Weights of a small GPT-style language model, trained from scratch on English Wikipedia.
Size: 4 heads of 64 (1 for keys and values), 7.58M parameters.
Architecture: RMSNorm before each block, rotary positions, biases on query, key and value, tied embeddings.
MLP neurons of a small language model. Each row is named by its layer, matrix (gate and up: input weights) and neuron, and shows model dimensions 96-191. Each number is 500 + 50 x the weight over its row's rms, rounded and kept within 0 to 999. Numbers have three digits each. A neuron's up and down rows have the sign that makes its largest values positive.
After each neuron's rows, "fires on" lists the tokens most often at its 100 highest values on Wikipedia text that the model never trained on.

L3.gate654:495525439517508531491427538447431450459533473529370468475569481530596472479489396472584474479438498552527426530459539434463432503500397481463408577475504576523455363569552546464470501465446509563472492530496509510506461484461559499542607452603493447407518559494402373474506523495440546408
L3.up654:445406518543487539437483513424617499535480398524584476592466542431555477513478542480463416469457504470534545560558478440456499386545526585542464505530455445492495494550512478486512517486496542545448510417491547503476481435520483528428481596548571507471512537433497494503451521371491470528
fires on: "al", "il"

L2.gate179:427404534456484526461493548478433467540579492496567521530526580521451542388514451547496474583469498526513477657461455525520622581541438499632568452418494542519477514528449554448497484519449463534510511462512478505470476458414498553531508539484527556420568558551494523507480494486457583501
L2.up179:513423533488494516525495549425445481494469554470622467509569498548457520448524515541431471522421570501478504554371503549604496504497463516529565488499477503415497426521513446493542480578412543542486506583548497500447496464522489513547427549457527427454476479398491588466589528485484532543
fires on: "t", "th", "te"

L3.gate522:536432483514483362513530522506485512615536534484479482543506549431527463450494519400542490458535473427462435374608472467521465443460537544457553536521579471552516466483518510439505453502465491521485528497538560516479558489539540523410536556514417526588482486523445475425504495502519457472
L3.up522:498438529531470460454492389544507550474435429486427490567451524524517427567498486526485489472616444458456503506524503514337524511550431529538553476569504501493550436464511586434468456366535488431478484545482470538528507501510490450528443489530461458548516508459466407473548432522489449523
fires on: "es", "ities", "is"

L3.gate459:548492485483424500557561606547508599469504460521488497402686480495501524472482515499534440436586520442567551495530497474502520530548532452557391522483483546537442456482429466482526538497423482596511466493554474545521458564507533436488569480414475581558516463493547634453489512463502399457
L3.up459:607568433569507501546472507585477566573605379437482402503547469548478585544446406521478446520530494570489527505534493496431495529536568442477458480398498519621412630518462418535513472474560540480555472472396502462578492540422438482454466452489487485515524447480499614516522450422514485381
fires on: ",", "ol", "et", " New", " March", " April"

L3.gate280:454475500467447466513568576442444402579349457556481551500531534548478477483460506532482399479502431472455517439448553509517416499492483441475532646643526484529494524430554446460497535477502457502545463486478591506516450433495458506441510501563480480589529564451417463426505534512455570444
L3.up280:508459475525474492528448391516571457500513474478448457587476489592473485562447477474533458460460535482548528443512440400409526468497477394475558493461524417468447366413484486554579570497553547566501457482397450535598507482431482504483552608554485481501529534434482482488518607435486461498
fires on: "ce", "d", "da", "leg"

L2.gate591:410450511555495468555436481491530560414524457501456552510483554608534614418447476539532577536489484554521478502565442423489457413514494542557492502454490594491521534500540460440498563419528518585530515465485488473567491537524480442415498439591542573498527493517606403528502457489516507463
L2.up591:431479478622461481516608556469508439496593502474644531466559529512568459471519543491506465532493566496537608429541505457536446450450564534394503530609537614460541533476406523498531524477514542413549562531484441489479494510457519414447497517543467497501451518506484506389472569594537569436
fires on: "n", "ed", "al", "e", "d", "s"

L2.gate21:479528480506414448471531400404558451478464466535556462441457503464560453571504438512489500454485426450543468440416481517470420531599421510535560496539501571528582491530454558472616529458489564485483548487434505500504368469511495555457522580581536570451550442556498477426538553509529555515
L2.up21:370446517495523503496482535519456463439453534509488442408467460553479544578440530474501411363470388400511486569405535540571498577507417578530533457443512520499440523487519517454490460533498530466554581492473464543499538517462486650532484434514491555551568463545486504482518563436488477473
fires on: " Party", " −", "ba", "en", "é", " –"

L3.gate685:497570547515473471514454517559532459471515494519528462465478428532560402536538497482522503474513551495506613528563562469544513500487448452416618486535532503500512576524530518457505451538519412410502480550434525508450547503674466502574397501461523522464509467508560488460478524510439556487
L3.up685:460452503529553507459411517577502473556485469420497504497467436453491457432426485495525572515533491571555515583523535587404587459526580490507499473461441576490440450484589528523480470483582518462508490430464556499523473526405496484502474508513517539492487504498494435470500492493482520505
fires on: "ation", "ter", "s", "um", "ated", "ating"

L4.gate305:494541490590516452431491498421531519470478477543556546498459516617569440628439497571475534511441400478441448500507500524409507460544517426517540524483535523546494492580429421563577515523476505434482470487487535551531397487536535448464517475504371487441581538576464564511479425490459531390
L4.up305:427419574511521511492486465517389459536474509517393502519532490602533589504481483539519508427462496481497486548486545519521514513519471516551446479486506571534538438519479421427574516501585535468424485442366437548506468511521506586455482395445413526561471484466471459606498573496525592525
fires on: "land", "y", "er", "op", "o", "pp"

L4.gate108:564517476512486513530523552486447448542507591472564569490475547496443497510583528462410376475549512506499544497486541548553487484481483407599563531516502419527535496445469487441472448625567468494476529502478570444540460474428512507550450445489458414422567534464476579401493586557428567507
L4.up108:550450484424472476513454453518672505507523484564542541441450519525441468441407458391575490447518460538494469485516528515520567520435487520533452512480546522528532528422464521459575555558528475468509465523497465464527461412503490507404531517544473501588553544540518533537450545462464538517
fires on: "ce", "y", "ry"

L2.gate482:512440482512474516532409514427571504485497519526401531536526499515514441488449520383566516454491559558499548446511487526558553523471491569420430513564542560546489530450596582552469420468516507519483537408466508471501545527508500552527515485427437510469529492540463483515440462481411474417
L2.up482:511506452523528566488513539567444462456516440491523555471540429483507520483536458450407454474541395551505513523538577473516507472507530464534457478477562555513481517553504439488506553426599511518509495432501446416516492477448451505463501496560540449522527461544517440484385517511589481517
fires on: "st", "d", "ist", "c", "t", "ce"

L2.gate375:513481545574541485467485471530450507358571483498575482523512528526583556483451520523508589460570480531542476555513524514543474549538449517524497434495497493445532538522518478479534396483549492588457411459519555476516563568534493522544499468458509542481429497597679457483497460488620455430
L2.up375:459543439531537549429536524432562482526455534623504528506461513365512503509522537509515523469463508497492466524616535493535483574476569489557453482562568490502453482555484520528432476455501510650520506451524627481572480471530551408492463472528456441520593672455558506485390518558469455487
fires on: " |", "s", "il", "se", "a", "i"

L2.gate83:521501523433434462540491492502520547551567439551444484546509457488531511477560444517533525381545515530508488517546519484450442506632463644443481433515473635510507569629554577609502462491448498408540460546460528523537433459603485474445541495566528569527494488495576478544509535426514521414
L2.up83:508542506478464520455536486477507549527421430472476478477526478577517515427572397493518554471498497562501613515546530523383481505490507479498567471516502521424490465429431490502496478439426545454518440478536518478554440500513479536491604600499499548392562506495563554569456447489490536451
fires on: "e", "o", "ro", "act"

L2.gate468:420469507519474431520506613450543490544567519537471489492533426500511511465479451479531477561572525451492457573502593430559464495482551407529543544485531465553516465480511480491555480498492495458537488487426490503536546441505480594412489520514491523537521537605606437482437614498534552453
L2.up468:546529564543493546478420442519473538484482500493445594561463528476415424449537540547492502424537430481586516555480472528553538585567528500517551485548419464575437507520497579607489462379632559482504535419434478456410445506411459416522513391449484469475449491579536521481407452584451446462
fires on: "ate", "le", "ated", "ating", "year", "ner"

L3.gate547:526490555457410461526535591491556543469451532487432440504517519516513523451419497530585554497517483525539524615417509523487612447476485550442456554522489513485506430559342576523506450528468458450517511498531457511509534528416481483499517500500592489414427459500487519350483563558467410510
L3.up547:537466436551452558484512486487428484570518495520441570460530558453432515458495541436425597492496472591501511556441559544571560524490525528493468493422503616515486485433520582425484497454540519450499489526440451447491536481488532492402500510462556485425461454444566558418436467484449513474
fires on: "s", "ed", "ning", "r", "e", "or"

L3.gate657:488512557495531452487482547541421497520629518509494474484510447481495460499475491486554563573529459513508417507535444482500470503512444526506523517535522473439510481456453419492579525442432480609487475472508513522478558549545506435438520457520510543546504396606572467424415494469515435475
L3.up657:527475532488501467483508491516512546543577545493521484468536430489491563547555541451493568465439547518527527453569588534487490515484621602502556482608494557480424512447465492439501541494523463598555545495508404518519513499484469382460528472487521465598483507531498500490511415522400495490
fires on: "s", "ain", "a", "ke", "ed", "ction"

L2.gate658:476457517521446471565538498466577515411432486520441463550472493492514494527448496460461453502418358481440495527581480550502523533452612438494541538506511497511553487498534457533506562516458479499407473489505431411566455494513482474514516498463452433381464413483604537470554529521489419438
L2.up658:433517507595536405571502578415493558511488549522395527570471466526501487419559469519586582476436538471504511476435466533407505423404522522475469536496424594484501568400586487467475446413534373532433449480497520506532499473589530493477595442540572519461549533467524538449585446469402541514
fires on: "ction", "ough", "um", "ig", "ce", "gg"

L4.gate149:469477508517417492508476417556547522486491492585435441470500459377604521471482542438542562417538495400538558506447484542452546535499534466501434468533447564528510528492459607476526466462533509465486490426448507604559508475387536497481477372471629570533536414469500445503546575487525498474
L4.up149:485580497561510524594487489467504457443436459492461503495527575515521585431461505486550477479425545547544568527413461492519485527483583434547431469400487535470513603450483398519541555494459518510489533510508546554494566518622510509498515431492474507530572432502454583583541437482550535390
fires on: ",", " December", " March", " May", "ay", " October"

L4.gate612:520439521604405441478513492528541541524497525546541455479507554503507526522433477508492537505482527417496372594561570484469457596524580489502493596516537444524517489518530460468530474493559456471441455592383468538486496569578529560574570542445545626462524399545503535509426517553446609401
L4.up612:467512532466433462459494466494559517460540548504453481497506491475511532467628451509514467473491526578469470515571557496445403474489445537528504447581475501432553602541533460514537551501487509521494472479461431467475478560583592501471576523567457534472508487532596530480475551484491477523
fires on: "ri", " tr"

L3.gate343:604487534525527465488536483458536555495428491494450563495609608498559554467464542460498601549460482538551479553521604404575521479508480512532427543447497531456521511437436540539544404421516436528457504480551505492472433510447548479466421572523553500538437455478508479449472425530515390539
L3.up343:480469507525516511449549519491477507433471618535559530512496471523622516500400496524484545443419457429507548501500509454531473504467433608479545556591511492492462480484513635464422488462528472519482574504432488464490531429510535499517533496512535493503449505419527474500557476504477566477
fires on: "k", "s", "ing", "w", "tt", "e"

L3.gate466:589498529536514556537509490515373491520414507494523485413427499583465492533499428494505557470508473465542523475506514486490429463417488494511484487473473570474518399501566497452575529563476466457421491474477505547450505483462499515445477446502500462536460560542524438433505551511476610542
L3.up466:614520518502485469425438502479570460533477518416473511421522531492458566567492489447580556458549480461511471457468483606496404492465503549508448464452512532465606526404613522477456474485558455469538587618423483569469387490521511519421466491560531554460485570590446520558493533592474563494
fires on: "se", "ry", "sh"

L2.gate338:473430510523493505480503557508465589507459467493547456413527473514524554459548494503601481383478477401388531490413537440507500520458600564413501481500497644492558549422526536497512436426483456531456466514464402512518508521536524452542638500495491518475476545499613393437516554498537542505
L2.up338:564547528568481492528516487465442367550551492563439480556504516502454427532471502475520546525411500555548522490417527520479575504520380504576570399500447575544478489443580592404514432508567492424496496485418484525484559518537470581473536473472515399413519401481477542475584556564415452540
fires on: "ad", "r", "age", "e", "ities", "ric"

L2.gate581:527488492461447420558470456431463492465447507526499476595438487469520502479556447445378401542552520508460432544543518478503440483479495554502454430482579473541560462419498522478475544483366497512544515523392522463372487402450475443506457505502568559478504541390588522549547536453572487545
L2.up581:545490520432488458469451489476500536517506485545557454485483458537564507523506449536458487573501454547431565428575553573462468463500416600465472473546497515601513487528442580463582524506435454414469492431479488548522482530510482556509492452489405513360426596513481467522470515555547450517
fires on: "y", "e", "la", "i", "z", "way"

L3.gate183:505376535569477376549553518483484529522594487544468493507530522494602600453471565487495546544488483542377540581522499467528520445515467549468458574445462491445544516548456545468479501565385429480576506565448489527463410490461547540521464486500495482533387453556511557371527461487544472509
L3.up183:538468440557521462490490517501428510500336557482535521509479468550467462534485502477463403546511410502519602617475488479544508534418515460456503455487541540519430480469464446410475425479546422405579484492542584475524561442387403444499511574580501529550448562523482472506492523532476500520
fires on: "ur", "n", "ed", "r", "g"

L2.gate649:438508488495456490540455440559501517640520471483542478525488501618513524469480517528561532532577523515493408466585440446483577528494473515524618474479591493537529496536461479521562581525444502501447445469506490457470574543475599589374509598436582578469468383589487510566389475412548362464
L2.up649:459492505581496549520527435571564497439550448622496465508552510479479533476488468444510427417493482493494513536450521500475459453423459517471449508452549591569528420481563473438533468626515431469447530550440431460430536487420499496515610446522416473560486573457593446555521603512507599431
fires on: "re", "it", "i", "e", "mi", "er"

L2.gate168:486513512477468479471450500515478502491544501598453476540539519541445568533552348524510476506487514460485445514499507483443541523454452528437494532530487519483587427604598605500517522491517552502465461593445417566483534532523516518488461428478573579502543489422582462551469562588526583411
L2.up168:460426534537469514431528551517501387537514506484523544578499477459501522585525523490579490423421504503414422486522537475539506457500491506541573468575543530548524429590483507510577556417535571535419568519524500498521462508443510599495431511455578492418533444542620521545509622487492476459
fires on: "al", "port", "er", " population", "ident"

L3.gate239:485506492493453526484471406496481545556427446614494463551483416519547358530424526458481486522458476547577532484571549589489478418551446492454575523541514462503583515457508561447509511464447500528539532516545522470419526593543455450481475488543516557501589473529452404500430386486483441506
L3.up239:567492476352505532499530402632525489461521503561504512513470481524535487569547586482540487577531435523464520540522448403491446469534425442524522517543530479516536424485456441486451515529545500530498558458563513460479432526440482511563512451562556510553517466475542452585506534426588503555
fires on: "li", "z", "i", "ix", "sa"

L3.gate152:541457533496477504595499532462591492479564535502563400503561417534476470502462497556458457545450493559467449467455426563504475491521564578554552527518531502501507521486574491485448445520414452470491503483471477498488477498490549493480553506482537471446550437494513469482526540514476535442
L3.up152:490535506448439524491574506521491449387532485551514463500459541466574458482499538492539520476502540485613513445577494458496417500507479552565438407476533502412571475461521461565557577541491579480454414601584499590552409589470496529514472479516514540556550434578570526477429526457465478527
fires on: "on", "it", "y", "in", "ine", "id"

L3.gate555:578395476591458473498495478519518577472518444577451480447467462477529462482441553503483486502447494457466521564566546492493563538430575485454511557551467548469515657510530440397489477510553472467461396505377451425466526474524568445600492482680514468529521548555444501473448552411450448440
L3.up555:593511516408429441467529474515473533506582474432403536572491536459602522425434504512517503583514526526555496530543492464428460495589488499492399507583495498510482507636433535436486541429570548469454452490442479515537562543485456519553538506452570607534539532536520488464435460557499483395
fires on: " se", " tr", "fu"

L4.gate635:513494548458514436558577526609473507523509455591448474387481495507582574541508507422530500570451474422455552494480487498493411607439534576447428414472510475482445513505463508567572492469440511566522528496480529573600551601515516631513512489441563536505447520499472516495482495485375459535
L4.up635:474588511449510444493502541582413484480524506512512397474352582470626475459482503507524456590506383459497501496515494500493403569519490449579504539455475478525473532526472506444617455415508529494476418455554505477436524588475462590466630579535562474446540503547496439426431471490469499494
fires on: "ri", "im", "V", "il", "v", "ru"

L4.gate325:458509426560565405482458460458452576635575516557521514459431493448560459467521532450514426533407532439512541465498484442447510486496547475465514483535512429560509539600479473402535491493477516501476515497465432530558498464627537436572496484518498499531505625518544529470496551404486511481
L4.up325:481502512539513516427465490511396544477548540488508499529471488480503473557522482433537464567510548412502525430546549545450501441383549434460492537499463450434488466485494509485417487369515542485481427464440484444482495470542494492450493509560565574518574549543620529441510531451472453433
fires on: " se", "al", "vel"

L3.gate244:488514505581441515469500526511424544505483519473389383493491427505479475515547462501549536515582528516492511506636554516456393511533386490548474447555509573522472461421572531531542475419531448562417448495464436476514477462485480583470549490575535537531476560500498425483554550474569533400
L3.up244:471516506535504492504553431437485458532548478501498531411469504449545389582463493495463518461550532506491493472604510612620448454513437524480633572531493526473546478474538475481522569578363467502510575557529465505460530510497574475512533482575420435490508580480390577549520469455495497443
fires on: "ce", "struction", "con", " official", "O"

L3.gate78:478496511528472512391498394422471473426430571414462511448482568505515442511422533569608539509409503504606512490438534470487496532593474448522509493446499540459564502536551442494585536484503501494422553486433513432487470534492582545521416551443461419530471530522428508658517522513506518587
L3.up78:456483447511501505523548527517431480529491493502517436441587439560571470417490440529460433624438543551581524509410502476504624572431471556454504414642495464510496472467427528492507542523495450450554466451442557477616549526483517467500557497563439473533512455439459512532467447480483456553
fires on: "or", "man", "ver", "ar", "par", "BC"

L3.gate351:439536524591464432459526470493490458441512532516444383487430486588486514577488516575449521500511473487547589462527421427514491518554464511565573491490429511538459570548482546517484463527440563450448480497541552472565392476510527453488541516534452466479411517570485448570498472524447436507
L3.up351:529563408542424409512495530556585472497557560525529572482593467468490523442526413503597507523538529458495545611497463582469430472530470532545574496548527477492526507503520510523488523553481510498505604492520509446467457500464508497567519646583497529554525480363502448479528431509472491579
fires on: "to", "o", "e", "ly", "t", "ta"

L2.gate67:495450562499374502520500558544459521561533514548495501515484556528564541528479465559519514497557454520474470544464504507559454493526493551530577476572494398572556529505522557470570458612523501479527551527485383478520546582405509463508547490469529536526386464478532491500540460452499560512
L2.up67:436450432489422562475515546439553435457534439462477560475565529512445437526497479421386401492353501486540458482540568480594455476618484571573494451579437474561560526520480480587602514527531555587543616529421440381534480538429492413482527507471499458429461440509511534431495518483550491508
fires on: "e", " ", "l", "le", "de"

L3.gate225:546469518474479518552571452491501461433553534583507571532518503525581515463485528430524452485529554483471484493542445473526558417481359580504474611501478524593465482484511509446538502488355410585446557513384563544396494495376546484439540447543545531480473440550434475507486555513600508415
L3.up225:503561534462532485555535497611532648453562502573498454494436465492523574436434444447536406561514481491542519520505597524518529495481505545355489481530547499539538441500435515488589485525465472492559501551503480503454466487481561483517525512454536509463522486436541465430617593530426525629
fires on: "di", "y", "z", "min", "ti", "cur"

L4.gate685:501550515555436550590474469551504364453451539532485508507397477490446506482525405508584471550447378547492390542579550456389445522488436522580475430513506572534483482543553627573566488480492502589516529578559400624473492478436490520512472547509476558452452486436499440441524428440554474482
L4.up685:436500574508456475481589499431465582551513554577473525504364486467513517585456480498454465498435541517468434615569500506507475463518530564494516542488568611514435543552425511417514488485471508500464530526418551466512667565628621543558415514451475591437412590443475573487484485472549423504
fires on: " post", "am", "il", "li", "ham", " Mi"

L3.gate391:475525470500421474550495590421578532550426496565590497491485498530591467466459503485539515565437538494556507501597481452505489451534535495530519520544583473538536545489484515528580490532484515509480424501511465439374499536477551496516583493539435555424440513554534517602402485376500530484
L3.up391:517535545358496519547518485529586511484492490564538534466604554490493531532484526555527492512551431415519450566540530526477468459495489499492555630474474547471547427425484523440531425562390487598541431513468464525509484540478540517504434541486493542497439572533498583474493496487602495498
fires on: "en", "ki", "ch", "mi", "i"

L3.gate40:468525495540462372477540518402477495552510475577499475452492547550496524426557589411594436450446419502455575423501486522499499506422564510436553487483485476516472489427506486448503478478453427462479495466522432597400507597531550498496501492402520442509411484430434474465496410448490492513
L3.up40:486426415578500490493577506440479524553430446495522522467544434503431356473496430435484450525574486605478556460435482423529506489544460504596441504495444581471481439530502461445468500490491579413538476525444477513435483425561441400552471490578428534466470588516493466528588485524487528465
fires on: "es", "gg"

L2.gate108:389524486508480461467519423474504470495534419565471540534576505500470532520465544520500501551488405469563482484503483483515517455480448498482413484436484507594470503565552538507481531483529589514495519511419501555508543512514426569358555497545528527528457521466477484570486568486543581515
L2.up108:463453485526524579487504577537416609454473525571613430502568511555489473492576502469575432385468462484405424487483504520467448541514517402464480484528512499534486578511479463520482547440521539498461445444523579473380507414547510555401537510578523528490526492527507489515553502523509534514
fires on: "e", "ca", "ed", "be", "re", "ma"

L2.gate200:447527453532494473521458547412517469480432512578475497530465511458543515454449495566598658390503551531609636443529487477478512457549479459471511539565461500583602525529558459426534500581441511498496527511490495523479464490477535562567614529366528507491467482454466432442401458467499552434
L2.up200:529417541535538491482442573499525557401492476460436488526517488500507464585538490435486622496494466577493541487584588510592581462555546538465467514451493503537626575465554501444502515550559487496546400543479376498455503460416471431577535559433513493470615560546502471422449491522496593491
fires on: "il", "d", "t", "ul", " used", "fer"

L2.gate569:440381491596456419472478518559509413528643460513531422502461450492587499351429518489514557565458509525502458544549529505482470532532465555560490382450594557506535489398444532449568430446497524506392534411481535442494454538512413471489499458505476556383433530527557583483588529484603461476
L2.up569:478529466522489583532496500466475539454491537479543485448507487502600489548526472534382522493491499472472595501397488567574465470436514546432466454487533525430531494529419539512529562668553551479520444514470519398549556507529422472411432498511504439440504598501590433511490546506498510507
fires on: "um", "r", "t", "th", "or", "al"

L3.gate284:493548509523559440446592418454621479573486473543507512486487490599577441521446507577511554496485541607503460438513440628625563408519356484570513514538443518499543525394517521478524570462456481515523517518541562456405502563524488546461486543548491512540517472498553517522428487509591519480
L3.up284:514466428476495448461465421455487428495463542489415422487533516500476524511482550562538435427530518481470480473486460527588439569564448497605516559509524522439531471517534426536489583551463509547552565517472527480556551417429503450520567386476478524523495404484555403538522546491533484428
fires on: "a", "gi", "i"

L4.gate308:491512559494532377390522495468511544493458434492455429518507538523598532549509484523542436445436491460536490502516464489553393489589438502488484493494453580501483535587583675540509489410467394446495468447525512482535491493555506440421511471581496575486557488590455394503520469579591467478
L4.up308:444533491508495396481556563562443509555492405507544458534516468530512549487555450574537493549489528373386484566470404494472448454524459515499444520526559467490531500516497552457557557431414455394528456436508507494371553485577386516455563508583543552508530529591517469460563496439581432569
fires on: "duc", "ke", "e"

L4.gate153:413565453660504404416527460504468445465480536536465476492446509490440516615488572503521530438436507474465568570472512506552514450556510402566441441502523543481536532541582498402516553495529494446414488474404554438560560491489583577477530480502432541463480594454524425424458599528479502473
L4.up153:471537428496460565444531504455491570554505482495526506520532464462483523470451527536483537542448541470403540482482536547529524487550518523462525581594420399485523525455451473418452480516523403479501498407542434538668472423432469473488491441464408439457499566544521477567406524516476444516
fires on: ";", "or", "it", "at", "ur", "ar"

L3.gate434:534525463478480496583507472500488500448574485524426499513440522467510486482590518440538536509493371549517479460452424521540571415511413478569521555549504438456500551549350482461465534498492510484478557486505545504515493465372560488484445543434561580508503572589489419433453470497552521487
L3.up434:485416581537448486536398433552504484551603580521424486526493595461616526470564432525547408415451524560554534511465416506417555555588566442513517579505394401482603494521530505518555531594517473402554451504447459511491501416579554537556460460536523425500463561391521535519525530487504450440
fires on: "re", " Li", "e", "li", "bert", "ing"

L3.gate325:518519481544515467499479515601541455558595502545503478537499488476603567434479524443603501517532577541518556476413409437478437485483457481391425603478460518484466502520530534507496499474376460459474485449515461513376474490491482534450553515529507512458416518623461447453483444495550526488
L3.up325:529497453553532469480478470494518464460567465542517463551530424550514482535629461587444565558533434504480551515497514461509579415464524473391505549477548517477501477567520480496597493567475472540475585443501479533506469433531557493508462502516559441497457579515462467420501587493590491433
fires on: "s", " sign", "t", "ta", "am", "il"

L2.gate348:494434532494508495556505546408326473533481577479462483485509473452507510511458451530527502460486461436471531454411435485568500456449398476476465481494484506508521524577521468519460430442536445446563527421532527546504510498519513607468521436457509491455470472573413510526508590487541455470
L2.up348:451484506599447566563553544510382409559484561555442518477569437439501536532453393510472514504538414466438486482424470592489473464465490494483469464667529547499525542563427476540464469514540423443567486566630505480451415558450550504472435430420536579410547380431511475496459517549497443463
fires on: "ation", "ic", "man", "gra", "op", "tra"

L2.gate526:374382540515439549519557483591540540537425521508545439494456487498492564433567491517476524528461395503505583520515471495611496451539512547525491475531454566423501567464459515493459520526475470533441507520498425553558428540520543424493439438566457525478408536475547432495410555522534525494
L2.up526:488457511490535429435504532444578484505535401479510511454487487485527469410499459487449439539448429529622578499588500528517555504602522464534466475604464506471529512573439494575490497495541569445456543568528503434551549447423485561489551556521486502446445522518534493551503563521495549482
fires on: "o", "e", "r", " of", "li", "le"

L3.gate220:539489514413516495550455470516548530511537505486481474439447528421505461524485571468559545501521425537568416481465447448585583562571481509596556489554480545546543490588519548551533480587461348470402465452387473417436490541561577503501518546498495536349521483512556573500509537514476479479
L3.up220:522522520564510434445464496578488462584501497455494454510498475394501536475536456544508594503547465530514407487473478441550573514458513501567512508525504613499480558513467570613451446502502529536529625486451468495452436528559512392455498550442614624462460517419571469433551415448539550550
fires on: "w", "ing", "mo", "bit", "BC"

L4.gate586:424497547517435462460500598524463412561539503470439585501497541488510494508546477571450538501557486428497502478460450522573402502548575424482590488536471448448564486387439490536578490598441364463460491536439511575499520458489547538540482428429375475481461534484434475500484422469545465535
L4.up586:561460519434473574544534476570458435564561522499452543537542470606460504561476466481532484535541476584503500550492500442490497482483523483521487478439504425482484476426441537454535524489528435448571527499512509536449389533429423450407433493435350509429463518496444590532524419454505504516
fires on: "ur", "al", "it", "y", "ity"

L2.gate230:465465458591424503557648386483465525518448492462488405443517480463575496518533566485544505337416578467559620549514531523566518462540570464488451492439542536382535460439430567438589478480500554487513411480460535531453466548573413464478561542524574532445434531465536518521451549450447546527
L2.up230:476642514609550546422538527518442448483451491534389622594482409519542521521606460537504440467548508490503512560471551573456456458533515532530508417445577393509592418474524549515407472546512448408501443481512531481432447537530520515534502420423549436547516488429488555476578547496512481551
fires on: "F", "A", "On", "P", "ally"

L2.gate657:490574559611612462470526496469520521473461429489539670547438382465435537485486523481473568498490433476476522465470505520593538468525518518493541650463494548496500494551527498440382470499521370454496434522486476601475485436544467521575501472507510525569465502475637422503474504476524440468
L2.up657:524574484549482422469509475384422515527430457479553526555389533578504520536562505559590533433505550438479455507471512472535558513539603479486500583491493589588431496444522498502507469553473464479584368482402548537515441421492466429501576514428517497490433452419563375550530449524520508522
fires on: "pe", " have", "ist", "tra", "ip", "ite"

L2.gate237:544542539563504513486527503522551549501474441437519522384537504396516513450484454435594512529504517478533495563394509446449572475600597465464513484456543524617422489613572502530461460462509473515377505553499384507521579549477541564442503508507439564501586453616507584467493566528519511436
L2.up237:498461412503524501503474428575541506536518513471476514515554531583445445509544433603560566549523452532462472439419464551582509436572456510499491444566492600475464555548531552438495529438452496566518469513498479548533544434449414498469481553532488516473529543480533574546468559525565523538
fires on: ".", "\n", " Un", " Al"

L4.gate663:484496482546450502539483516578493514512460540477473502432454551423506513437494496643542583445453474426534511495427411466589541549481562523516459472495529539518443612513501591423545480533449474504494567560449527485427569541459466518542530455537598623483466520466447441492551416492524531535
L4.up663:500535511539543540612554433480430492440479400504408437505532450447558456494505519497497517584452554468519566499529564555529545409549500533520414556479412415483444501515585513429525543496471477527443462546490523441420496549403547602540553400526580477441465527605483548525516509514440484555
fires on: " St"

L4.gate389:482532573412376514503616474529493455585436477528442543403558519525638434458510586447477433466576484471579533503463441554449464561529494583525568519555529481483398508503456500521539513453513513497453516546562378455529427505374454547464465463526702432591477520463442544565475528492546536468
L4.up389:516579524381507519534604472561421501591459505504468511509538509520512522437521544435459551460453503478501544560495554565508542541557444583480452522506515527578354451527432504473492498391437533551424456513615516504419494552526481476524558454570558502567510438451393496524471457533539456598
fires on: "ri", " O", "ar", "á", "im"

L4.gate191:620477473476432464532544546460508515531590457483534515480510538557586503544583480523461497536479577515553498369495437416562546458515468545501475536548530509484583480496479562540602613511492397444423459459481397513528506583540534549576522580565448523463500495600550520503498485459597504461
L4.up191:580543502407513486499518479519456531504514456549450422507479488478485505532540543511465519554561413410369530496567417487551454363586468483520488498495538510505516454516497496499520522465418439567495609555574457503534481395538487567551572507590436493484384430565423465471535464579658527528
fires on: "ide", "ce", "p", "la", "le", "ke"